Weights of a small transformer language model.
Training: 152M tokens, 9260 steps.
MLP neurons of a small language model. Each row is named by its layer, matrix (down: output weights) and neuron, and shows model dimensions 176-303. Each number is 200 + 40 x the weight over its row's rms, rounded and kept within 0 to 999. A neuron's up and down rows have the sign that makes its largest values positive.
A block is one neuron, or neurons of one layer that tend to fire together. After each block is what it responds to, as a language model described it from the Wikipedia text at the highest values.

L3.down40,193,239,192,238,192,225,166,149,169,149,224,226,253,175,240,231,273,169,183,135,190,190,146,178,172,196,211,104,197,184,213,176,212,252,153,252,167,217,239,199,212,192,198,193,146,162,172,264,118,165,259,172,237,157,198,212,128,227,174,95,185,233,210,179,189,221,169,190,262,208,229,210,192,220,223,164,186,291,167,239,237,183,203,246,195,225,314,177,164,248,120,187,212,237,269,139,188,181,171,133,287,162,209,221,232,160,260,186,196,293,193,260,276,164,155,145,205,176,142,207,151,200,244,126,95,201,196,101
L3.down49,202,250,244,148,194,190,201,245,189,204,302,197,134,297,205,189,216,212,145,152,220,205,256,140,216,123,215,233,127,246,268,193,218,194,210,207,238,229,194,196,204,182,299,163,279,240,204,199,139,185,155,279,206,237,178,242,164,232,230,158,249,187,197,192,185,217,190,162,199,223,164,140,214,170,165,205,135,276,217,187,235,242,184,168,199,219,195,190,203,205,180,278,191,242,183,244,188,230,197,211,241,200,173,201,200,206,196,196,223,205,175,234,204,221,211,176,235,219,193,177,204,246,203,183,165,190,170,196
L3.down68,145,177,205,155,209,276,231,262,255,219,193,202,265,217,167,276,189,263,240,165,192,213,207,239,121,246,209,167,238,161,247,186,209,134,221,225,208,191,237,206,189,156,161,154,195,260,205,269,196,225,184,270,177,302,210,158,244,213,219,205,278,189,153,222,182,117,181,170,199,203,216,205,280,198,216,191,261,241,219,162,218,157,223,164,160,195,261,166,207,238,240,149,197,80,168,224,258,172,218,217,161,167,173,215,209,186,133,230,195,170,208,219,235,166,192,210,220,311,323,198,130,184,118,220,217,205,222,179
L3.down90,191,183,241,182,175,221,226,247,218,272,258,188,198,268,296,216,157,194,201,205,187,235,249,149,136,176,244,284,213,164,101,238,206,175,211,234,181,238,253,255,270,223,118,198,193,233,188,221,153,265,286,173,209,206,114,185,238,180,201,209,244,119,167,168,172,176,248,242,238,213,178,162,182,160,154,140,130,256,200,198,193,245,193,244,180,197,270,206,154,180,210,156,170,186,176,202,241,132,184,122,178,141,178,276,167,255,160,169,200,213,143,152,222,208,279,192,184,184,189,171,245,221,270,210,193,178,208,126
L3.down127,160,183,271,219,236,162,189,273,203,230,237,153,190,176,194,206,198,220,189,185,218,154,188,137,150,214,201,163,180,224,268,181,168,221,202,252,192,148,133,300,173,281,260,229,193,228,178,157,246,240,182,158,193,215,207,206,135,170,246,207,209,198,224,157,197,232,209,200,199,161,196,267,185,231,242,209,172,122,252,177,198,266,209,288,192,228,193,221,258,162,261,117,177,161,217,210,235,178,188,209,175,113,164,150,198,229,166,212,207,166,192,205,164,170,168,180,205,224,217,154,319,195,168,207,176,221,250,140
L3.down171,218,103,198,203,212,182,179,193,126,189,189,240,222,214,180,178,204,159,168,244,190,128,224,186,187,150,167,194,148,139,241,222,182,193,267,177,192,199,218,234,174,151,241,165,198,195,195,140,213,280,185,222,207,259,228,195,265,206,189,205,199,167,253,225,128,155,188,153,228,172,144,192,212,181,213,209,223,264,311,283,263,194,199,271,216,225,214,266,183,188,239,137,268,224,200,191,152,226,268,157,133,189,221,162,111,174,170,138,233,256,236,183,168,151,245,224,173,160,198,187,243,164,217,222,224,256,183,124
L3.down173,150,276,236,241,216,169,109,185,194,221,203,282,186,247,215,187,209,129,184,175,228,184,228,236,206,182,246,200,190,151,158,219,140,186,232,204,187,279,275,225,147,217,273,208,240,194,126,236,229,250,252,221,178,246,187,154,222,253,180,202,229,250,200,151,233,215,169,195,134,234,148,231,243,180,225,158,208,212,243,173,243,198,197,214,237,205,194,130,226,230,138,121,240,162,180,149,221,191,232,293,199,190,200,177,207,242,167,212,218,157,132,149,133,166,187,174,246,270,209,217,140,195,165,194,255,182,228,106
L3.down193,191,206,225,186,274,240,284,218,170,209,237,229,193,134,47,133,217,121,192,197,179,212,179,177,86,186,213,163,226,173,266,188,203,217,217,241,181,209,157,160,171,207,207,202,175,157,195,240,150,247,157,200,166,210,196,221,228,191,191,139,209,233,172,169,205,194,175,187,215,226,198,203,203,273,161,184,190,197,248,209,142,197,139,213,235,189,143,194,208,167,199,228,247,230,156,215,180,172,183,178,150,204,174,211,196,254,226,231,184,245,216,215,187,203,290,179,242,190,203,221,237,246,167,255,244,159,307,172
L3.down308,170,236,227,253,197,214,188,235,211,133,188,258,243,166,225,210,231,199,216,287,196,243,245,234,201,144,184,123,180,229,171,180,267,223,220,162,207,258,192,243,167,193,211,165,176,173,205,275,229,153,232,230,103,167,173,184,232,204,213,199,262,199,196,228,217,189,157,190,136,213,203,147,292,181,185,229,178,143,225,199,195,190,231,255,162,269,184,197,239,174,160,245,152,164,156,117,173,194,157,248,139,209,105,160,234,230,219,190,293,166,174,121,226,183,217,266,271,162,196,173,187,195,220,203,183,208,194,188
L3.down315,214,210,229,294,235,167,245,179,227,281,130,229,169,197,225,225,165,189,180,260,228,187,188,210,226,184,166,262,202,146,198,257,177,280,241,217,213,169,293,148,166,210,185,196,193,277,225,251,203,158,177,160,208,222,208,100,199,189,173,237,201,195,264,291,213,166,169,138,243,144,156,176,171,177,200,149,173,207,209,215,187,168,217,213,226,200,226,189,191,156,178,257,255,184,148,159,263,228,131,171,171,248,173,194,191,187,191,109,186,175,223,178,132,156,137,208,199,185,178,112,243,236,236,227,231,247,210,130
L3.down316,199,166,176,239,232,177,164,210,175,197,161,228,187,172,249,178,82,145,268,234,205,170,171,181,205,245,228,159,201,251,217,112,202,175,220,193,212,158,201,200,230,171,202,151,222,217,245,183,180,224,281,160,156,190,231,206,158,259,205,132,195,218,218,156,150,114,186,185,207,237,273,200,229,170,190,250,209,221,232,176,190,174,177,219,128,194,139,197,191,158,273,205,196,209,213,202,157,141,197,243,218,238,198,201,270,260,160,244,194,186,210,173,243,183,197,162,301,210,134,210,197,165,240,151,215,177,256,233
L3.down324,200,155,225,177,231,207,225,263,176,205,168,143,204,185,116,249,191,175,290,227,239,247,203,198,149,225,234,175,180,211,191,195,173,200,212,220,215,240,228,171,143,182,272,223,200,181,236,229,190,186,178,193,206,178,201,171,226,173,258,191,153,165,130,230,217,167,221,187,206,190,224,182,230,197,203,294,266,210,158,214,142,109,180,125,218,245,115,213,306,200,213,167,193,222,192,203,144,173,216,145,174,249,224,261,208,234,200,204,195,179,265,223,104,222,237,135,135,179,188,181,225,223,115,221,225,170,101,227
L3.down342,235,208,186,177,235,195,312,187,246,239,272,198,204,178,142,225,162,194,238,200,213,224,281,210,232,284,240,271,241,204,204,302,134,235,184,191,192,265,149,214,188,244,205,232,165,228,169,182,209,175,226,170,202,234,193,191,179,191,239,154,214,103,205,203,154,205,238,197,184,244,216,226,169,162,214,176,126,197,189,233,234,308,166,188,238,270,239,174,189,172,146,152,187,232,222,196,130,185,258,205,196,239,151,211,179,239,131,253,196,109,123,282,130,190,222,163,104,221,170,254,226,235,189,191,210,210,234,215
L3.down376,269,187,161,171,232,193,252,233,164,171,198,174,257,304,197,142,192,175,230,247,189,205,212,244,187,195,195,200,181,206,239,142,154,211,148,172,226,216,226,310,209,267,179,239,196,147,227,175,156,187,172,209,206,239,146,145,199,236,289,169,249,191,231,182,299,227,228,186,325,158,183,189,162,235,237,189,118,206,147,178,251,241,186,139,186,215,231,219,146,165,200,159,192,189,170,273,198,184,174,240,173,151,205,181,128,219,204,191,225,247,224,150,218,146,203,250,237,229,302,225,247,234,196,183,237,216,306,205
L3.down382,122,156,192,193,210,219,280,171,164,169,226,139,194,236,192,183,224,185,233,249,242,228,184,229,203,144,241,246,217,266,184,144,206,209,107,241,250,146,166,221,242,127,177,231,273,143,165,230,165,208,164,218,201,146,189,242,138,159,117,207,166,162,180,170,146,182,214,159,225,203,209,292,236,236,159,186,221,225,192,207,238,204,141,227,134,252,153,143,217,226,170,114,113,143,197,128,206,252,205,206,195,259,212,211,110,144,174,178,229,237,215,182,182,145,244,170,171,144,164,235,202,170,177,156,177,139,239,198
L3.down410,271,120,218,247,292,260,214,170,219,219,154,253,124,226,200,242,215,267,207,191,210,223,205,199,168,173,213,187,128,200,239,297,190,210,157,180,206,223,192,249,216,282,206,193,219,155,191,221,226,153,210,188,251,212,174,150,280,152,164,255,189,269,228,224,227,190,197,240,118,175,133,185,153,248,230,195,171,235,162,221,212,198,198,212,161,177,224,202,210,201,205,149,210,192,179,165,241,147,232,136,151,251,205,265,256,226,272,211,268,218,167,213,214,217,191,191,167,194,246,231,234,253,272,197,221,169,169,188
Description: Last digit piece of numbers in tables and date ranges, such as 22'6',796 or 19'68', plus country or state names inside institution titles, such as the Michigan Law Review.

L4.down16,205,176,268,169,264,271,213,222,178,173,178,231,201,177,260,271,140,217,154,147,169,183,201,142,164,141,186,243,245,213,184,235,183,234,224,201,156,241,162,295,236,201,173,207,233,155,168,144,205,245,200,220,174,219,189,150,243,234,157,179,214,153,193,218,207,165,183,141,196,189,201,160,180,193,171,172,171,213,175,229,205,256,246,279,170,219,246,197,208,217,221,157,209,217,170,176,260,274,163,193,146,216,175,136,246,177,174,205,180,238,217,200,223,249,231,196,210,181,178,158,204,209,221,161,174,186,210,269
L4.down72,176,191,191,227,175,183,164,259,118,232,173,191,251,265,219,243,224,180,143,200,205,215,239,156,240,146,194,197,182,184,210,186,210,199,262,195,207,174,234,197,173,132,206,186,149,200,196,258,137,198,161,132,213,192,260,192,167,198,224,215,173,307,231,255,162,160,193,172,170,180,137,230,189,172,249,215,144,201,198,171,142,206,243,280,271,193,199,193,205,192,240,151,240,185,213,203,143,128,205,166,189,224,238,246,236,199,209,196,223,219,217,158,144,215,174,207,241,167,161,126,178,177,181,254,217,269,279,201
L4.down80,243,175,151,217,234,273,203,213,142,239,137,222,189,228,322,174,180,264,176,194,224,139,220,210,167,170,156,250,221,134,230,205,153,237,177,222,247,212,183,192,161,180,170,184,241,186,117,227,147,158,141,208,197,230,182,146,229,219,251,248,209,216,207,150,177,221,196,219,271,206,141,216,206,221,173,188,218,192,212,166,202,223,197,221,205,294,191,210,222,250,159,217,158,231,176,152,230,192,162,204,191,162,210,182,202,193,146,245,249,208,110,198,140,219,220,226,241,120,239,151,142,248,238,191,209,133,156,230
L4.down246,199,219,214,269,178,166,149,211,204,187,170,193,181,196,254,247,178,208,184,186,174,232,106,262,152,206,212,186,259,246,182,179,224,200,160,194,162,211,254,242,207,160,150,180,189,221,172,166,143,130,185,163,184,238,197,241,236,215,162,184,221,203,250,261,158,149,187,271,181,254,240,176,208,214,210,178,254,213,197,207,251,234,201,279,201,199,213,195,190,187,78,203,195,141,158,122,179,199,172,198,231,183,168,195,188,242,244,237,204,228,182,149,188,183,206,157,207,234,197,291,214,221,231,172,227,148,180,182
Description: Final digits of multi-digit numbers in infoboxes and tables (elevation 188 m, weight 196 lb, molar mass 289), and nationality adjectives after the/a/an, such as Russian, German, Austrian.

L2.down109,184,227,207,228,196,172,238,188,168,195,174,240,249,187,239,230,173,191,227,217,184,205,182,313,221,226,125,181,223,250,166,184,114,232,114,223,297,149,186,279,165,128,145,246,175,198,153,222,235,179,272,283,211,138,208,212,161,180,245,178,174,195,135,149,218,203,251,115,228,213,137,161,166,225,222,201,212,269,172,194,233,232,205,252,205,221,198,250,201,231,140,243,195,173,143,141,275,228,213,177,281,212,181,175,222,161,217,192,263,216,240,205,264,221,159,188,166,189,132,222,155,179,224,190,263,113,197,165
Description: Last digit token of multi-digit numbers, mostly table cells, money, scores and years (119–116, $589,175, 1847); also closing quotes of table titles.

L2.down136,205,241,228,132,189,220,218,192,263,182,123,247,238,162,226,205,169,213,280,193,180,242,199,226,177,224,196,249,186,156,160,274,181,208,269,142,277,120,218,231,235,149,253,199,160,188,203,180,245,231,201,232,250,208,191,223,251,201,176,178,198,116,189,253,238,170,197,140,117,143,266,126,221,213,185,174,196,126,207,179,134,190,178,196,188,179,188,204,256,181,268,206,259,218,206,184,296,186,265,225,188,135,152,226,228,174,244,199,263,227,286,204,173,158,128,151,190,199,148,215,262,175,177,121,252,226,244,167
Description: Past-tense and participle endings or finite verbs and auxiliaries right after a subject in expository prose, e.g. demonstr-ated, indic-ated, was, took.

L3.down18,193,253,201,162,196,252,172,207,189,148,205,213,267,147,226,197,235,194,223,271,210,224,171,206,149,209,210,127,204,148,181,236,273,239,245,199,224,134,176,175,208,232,146,187,262,161,174,155,212,224,186,204,198,222,187,205,230,183,188,174,187,175,204,222,152,261,219,213,208,139,161,219,233,240,194,201,196,180,199,149,192,271,218,228,229,197,274,191,129,235,251,173,145,160,193,288,249,179,260,119,220,192,210,202,159,222,233,147,257,154,167,276,257,195,236,202,242,249,197,125,196,184,150,166,217,151,216,220
L3.down36,195,156,197,258,170,171,259,219,145,207,214,225,183,201,183,215,100,168,269,143,251,183,173,161,123,116,182,228,246,153,259,241,250,221,142,185,185,166,157,162,141,160,194,206,137,177,168,113,209,246,168,123,206,188,168,194,152,204,303,214,252,200,328,198,146,238,193,179,209,235,209,153,147,230,237,199,203,184,264,208,155,217,189,151,267,140,237,172,249,139,170,191,230,123,210,171,264,157,134,289,205,135,183,223,211,157,159,220,217,200,172,242,266,214,154,263,150,218,188,238,206,205,193,164,218,245,201,246
L3.down55,174,171,226,181,220,158,178,218,196,230,151,183,135,173,173,195,118,236,215,183,239,236,186,220,209,197,156,260,198,224,186,283,222,190,131,167,205,140,234,302,144,220,152,218,225,156,169,217,223,196,257,270,216,186,197,181,235,215,283,179,217,203,175,187,142,169,140,165,177,212,167,138,234,218,228,225,193,220,174,224,219,195,96,249,183,239,142,232,232,187,177,280,219,133,189,276,170,171,220,223,190,227,222,234,155,212,211,159,172,232,279,220,143,250,202,123,212,246,169,203,111,160,170,204,206,150,198,167
L3.down101,251,155,212,226,168,197,147,203,159,144,215,239,213,206,273,185,149,232,223,254,220,196,106,186,207,215,222,214,205,191,174,241,197,173,245,187,226,180,177,217,207,228,165,162,258,178,256,206,194,192,166,231,179,193,226,223,186,110,157,187,159,174,203,132,164,241,138,233,184,204,251,244,162,226,141,156,179,232,182,167,168,197,186,178,256,206,199,181,138,293,162,206,147,230,154,181,217,189,130,325,163,226,202,87,198,224,205,236,188,183,247,172,163,170,191,274,220,138,179,142,163,210,190,281,213,238,91,238
L3.down142,254,223,284,231,197,231,113,216,102,201,209,204,177,118,159,229,162,150,144,258,180,180,148,133,187,193,178,230,187,192,161,204,187,223,204,182,168,177,228,242,233,132,196,154,284,242,136,123,265,245,171,240,213,212,228,173,168,211,191,235,209,152,207,137,194,229,276,201,221,214,153,183,181,162,193,222,175,217,164,182,231,224,217,177,152,239,192,214,154,137,157,224,137,221,133,118,281,202,156,315,199,176,258,242,260,196,244,178,223,190,143,226,202,187,220,202,224,260,192,230,197,149,197,188,237,162,177,232
L3.down150,272,217,175,182,182,211,201,219,160,205,244,171,278,203,243,189,182,148,252,208,143,115,158,152,166,237,264,164,117,214,123,130,211,248,176,166,202,157,141,201,262,117,228,216,177,207,172,170,185,171,166,249,252,236,123,147,242,179,210,207,168,218,245,204,227,169,221,190,153,252,207,178,212,222,130,228,197,223,198,249,243,194,187,304,245,211,258,132,171,204,248,220,219,171,179,208,155,224,158,207,207,241,219,192,233,189,267,241,208,248,244,255,239,146,222,176,196,187,136,253,173,202,152,146,205,159,224,157
L3.down169,181,164,194,259,220,177,271,264,199,288,225,194,234,140,163,253,173,186,185,175,223,233,232,164,218,206,206,150,189,168,209,229,109,216,232,240,221,212,219,152,183,228,149,190,113,200,258,194,245,196,223,223,150,193,225,178,182,218,225,182,180,112,190,247,135,115,174,259,109,171,151,178,195,221,202,233,195,216,183,267,214,175,176,138,169,125,265,201,220,227,231,252,121,191,183,219,233,163,331,249,152,157,183,254,212,149,213,189,208,254,199,237,225,193,157,243,106,170,218,194,199,203,209,179,165,269,223,205
L3.down172,227,216,272,191,208,181,264,212,187,197,171,207,190,213,229,183,165,176,236,256,230,246,261,182,228,178,214,249,233,234,194,243,210,222,309,188,208,160,244,278,211,122,163,182,170,121,212,209,246,159,252,232,123,97,163,190,190,210,208,180,170,245,235,178,146,222,163,178,167,203,225,177,185,229,260,88,185,204,241,214,211,147,192,229,188,226,173,196,230,188,201,234,148,194,193,166,272,229,229,235,184,249,94,224,211,206,140,186,195,192,234,268,270,163,216,226,200,179,138,249,155,225,209,235,262,182,228,190
L3.down217,130,200,212,207,197,191,186,214,258,272,232,179,205,233,257,182,238,272,247,130,202,161,160,202,123,198,262,150,159,165,204,169,228,228,226,166,168,200,174,134,216,217,208,227,244,211,214,246,206,225,215,194,187,243,216,267,207,208,123,229,222,184,248,202,195,116,115,198,253,163,193,194,198,163,162,302,171,159,193,176,191,240,172,151,200,157,239,184,209,233,247,219,231,219,190,235,239,123,205,195,200,190,251,208,132,237,234,202,139,115,198,197,230,239,106,184,200,225,181,190,191,186,231,181,178,128,181,234
L3.down232,213,286,164,201,167,208,212,259,242,222,166,170,135,208,229,220,173,156,202,220,253,244,200,180,145,170,243,196,189,201,214,235,191,233,235,239,178,237,125,237,292,203,193,204,209,172,267,151,223,211,229,283,206,204,144,242,210,209,176,180,146,174,162,166,143,222,189,167,190,145,114,206,264,130,197,181,204,224,207,162,243,120,127,258,256,267,145,250,174,229,259,146,183,216,251,226,210,176,157,147,246,225,217,220,227,150,318,220,172,274,234,114,239,187,202,200,192,147,205,283,195,169,241,157,145,211,173,244
L3.down233,264,131,253,164,198,237,153,204,185,243,154,203,178,212,280,251,160,194,213,148,104,174,219,151,191,202,204,209,215,185,201,236,208,219,163,203,168,221,240,195,249,188,176,192,266,129,244,182,208,218,155,221,190,318,207,217,225,205,170,242,242,179,166,248,152,199,171,236,105,140,199,209,184,178,236,189,247,235,165,229,210,243,133,217,236,240,257,180,190,192,172,217,147,154,181,238,191,239,189,198,240,195,211,197,191,234,174,194,183,204,273,199,189,238,230,207,183,149,158,202,232,171,164,147,250,217,157,196
L3.down323,244,160,177,221,210,184,239,214,191,164,216,284,178,260,178,148,258,226,186,279,152,222,227,221,149,174,176,154,170,237,197,162,132,186,202,214,247,234,146,187,162,172,263,220,178,203,136,238,127,185,161,239,186,177,284,195,222,174,215,188,138,243,206,211,239,164,223,233,153,207,199,289,207,150,146,209,244,62,212,152,212,162,189,163,244,134,222,251,241,265,208,186,206,238,238,162,205,206,95,149,210,206,144,203,169,239,150,251,141,140,209,171,164,230,162,131,233,101,256,107,110,188,197,198,157,186,195,235
L3.down328,251,228,218,151,177,230,253,240,181,169,256,182,219,223,218,209,216,275,188,204,183,180,133,191,173,161,207,240,135,175,192,318,228,178,264,218,189,200,237,221,257,164,206,251,201,251,223,256,184,209,191,162,208,243,193,211,202,204,165,131,174,197,255,158,227,220,181,223,196,214,297,197,184,115,214,215,271,278,162,165,194,233,223,203,186,250,214,181,215,112,315,193,155,189,207,166,189,180,194,241,229,251,178,269,210,166,220,162,201,215,197,189,227,293,238,179,246,202,213,249,160,197,164,184,268,218,168,296
L3.down357,246,154,162,212,169,165,196,199,174,244,222,174,176,194,184,182,156,183,237,190,204,172,258,185,159,132,179,129,224,227,164,246,116,191,198,198,208,200,212,219,147,276,176,243,251,164,176,161,168,230,212,145,293,155,221,269,300,208,241,257,158,164,101,248,181,239,168,169,173,233,170,202,248,133,261,174,204,220,201,154,232,167,162,145,232,187,157,144,201,182,252,160,204,162,219,171,206,235,243,119,235,228,153,163,266,150,245,174,260,201,228,186,139,181,223,223,207,223,232,161,233,136,195,210,249,257,223,219
L3.down385,174,195,193,210,196,170,165,153,249,262,176,134,178,183,121,190,157,153,161,265,180,226,240,195,191,167,161,239,158,186,156,255,140,186,235,191,200,189,262,227,186,153,234,161,204,171,174,254,227,173,115,283,161,229,196,211,127,230,237,207,197,207,221,217,226,187,240,186,183,181,190,126,185,181,109,229,241,219,212,179,228,186,208,188,255,175,254,188,179,162,215,232,178,136,121,176,207,246,194,192,191,169,272,210,125,172,200,202,300,230,203,226,218,268,203,225,172,198,174,158,192,251,190,274,236,225,176,165
L3.down433,212,191,204,198,175,209,201,170,245,205,131,248,203,141,217,184,190,197,188,218,275,158,232,180,216,235,157,224,163,242,190,296,228,186,223,192,284,182,155,157,205,193,140,172,197,233,249,200,204,189,215,158,197,199,222,109,160,285,147,225,178,198,238,142,187,177,160,198,212,158,259,292,154,211,182,241,188,137,193,123,194,169,168,168,216,216,135,235,214,167,142,226,238,167,279,177,195,203,226,184,168,173,241,156,260,188,216,203,250,241,141,192,199,232,222,221,209,211,226,213,244,168,228,189,163,188,170,148
Description: The finite verb or auxiliary right after a sentence's subject noun phrase, often a surname, such as was, would, announced, decided.

L4.down282,181,187,215,222,194,241,271,178,218,226,135,196,143,188,160,124,187,226,150,263,299,175,151,210,118,177,281,216,231,137,210,257,176,204,154,284,186,175,245,220,221,215,158,181,175,197,275,154,135,207,262,247,166,214,251,248,235,253,197,148,205,173,148,184,155,179,170,148,161,229,272,177,177,292,227,276,163,141,162,268,201,177,173,130,214,194,191,192,155,150,221,184,246,176,201,245,177,277,222,191,235,200,182,163,261,281,218,201,212,230,235,170,205,183,257,213,198,220,267,254,287,237,207,155,235,223,192,241
L4.down338,215,176,200,147,169,215,244,146,183,173,274,244,190,169,317,188,185,186,240,153,198,156,222,178,227,241,149,223,240,153,156,218,262,197,195,208,263,226,205,158,211,200,211,209,197,243,214,197,260,219,171,171,192,252,164,243,126,200,199,194,173,184,303,233,212,185,206,159,199,178,207,217,193,259,211,232,165,189,301,218,215,140,181,155,212,126,230,286,183,131,207,183,204,183,140,217,165,225,186,177,169,151,236,190,153,278,192,180,206,230,166,186,167,216,269,125,231,181,186,272,259,200,193,199,238,240,178,226
L4.down362,166,212,325,277,183,104,170,178,229,156,151,261,225,233,155,229,218,195,258,221,192,165,212,157,159,204,232,252,219,189,193,231,264,207,181,155,197,173,234,245,167,199,183,201,195,268,213,191,196,188,216,208,258,221,234,171,204,179,224,180,158,217,227,189,86,143,230,251,170,168,197,193,206,205,293,225,184,176,221,178,239,185,167,209,200,167,208,178,172,204,243,122,220,138,297,180,158,157,199,214,202,231,119,149,222,153,214,163,153,270,187,127,223,208,278,182,228,213,117,189,194,221,206,266,180,197,162,191
L4.down412,287,220,234,179,218,199,287,216,152,247,227,209,126,209,195,177,195,150,137,271,203,228,147,188,179,174,211,187,124,175,218,203,178,159,247,178,232,161,206,179,220,201,245,188,247,276,218,200,142,193,170,282,236,197,133,164,167,179,151,203,244,212,112,207,150,120,208,196,241,235,223,226,250,240,166,185,183,165,201,163,193,213,172,209,198,224,195,195,194,191,176,180,172,185,116,191,260,234,208,237,146,185,232,171,218,234,177,174,217,134,211,222,134,228,305,153,180,182,105,206,173,127,205,143,236,241,184,137
Description: Forms of "be" (is, was, were, are) right after a short subject, usually "It", at a sentence start in encyclopedic text, e.g. "It is", "it was", "Saturn was".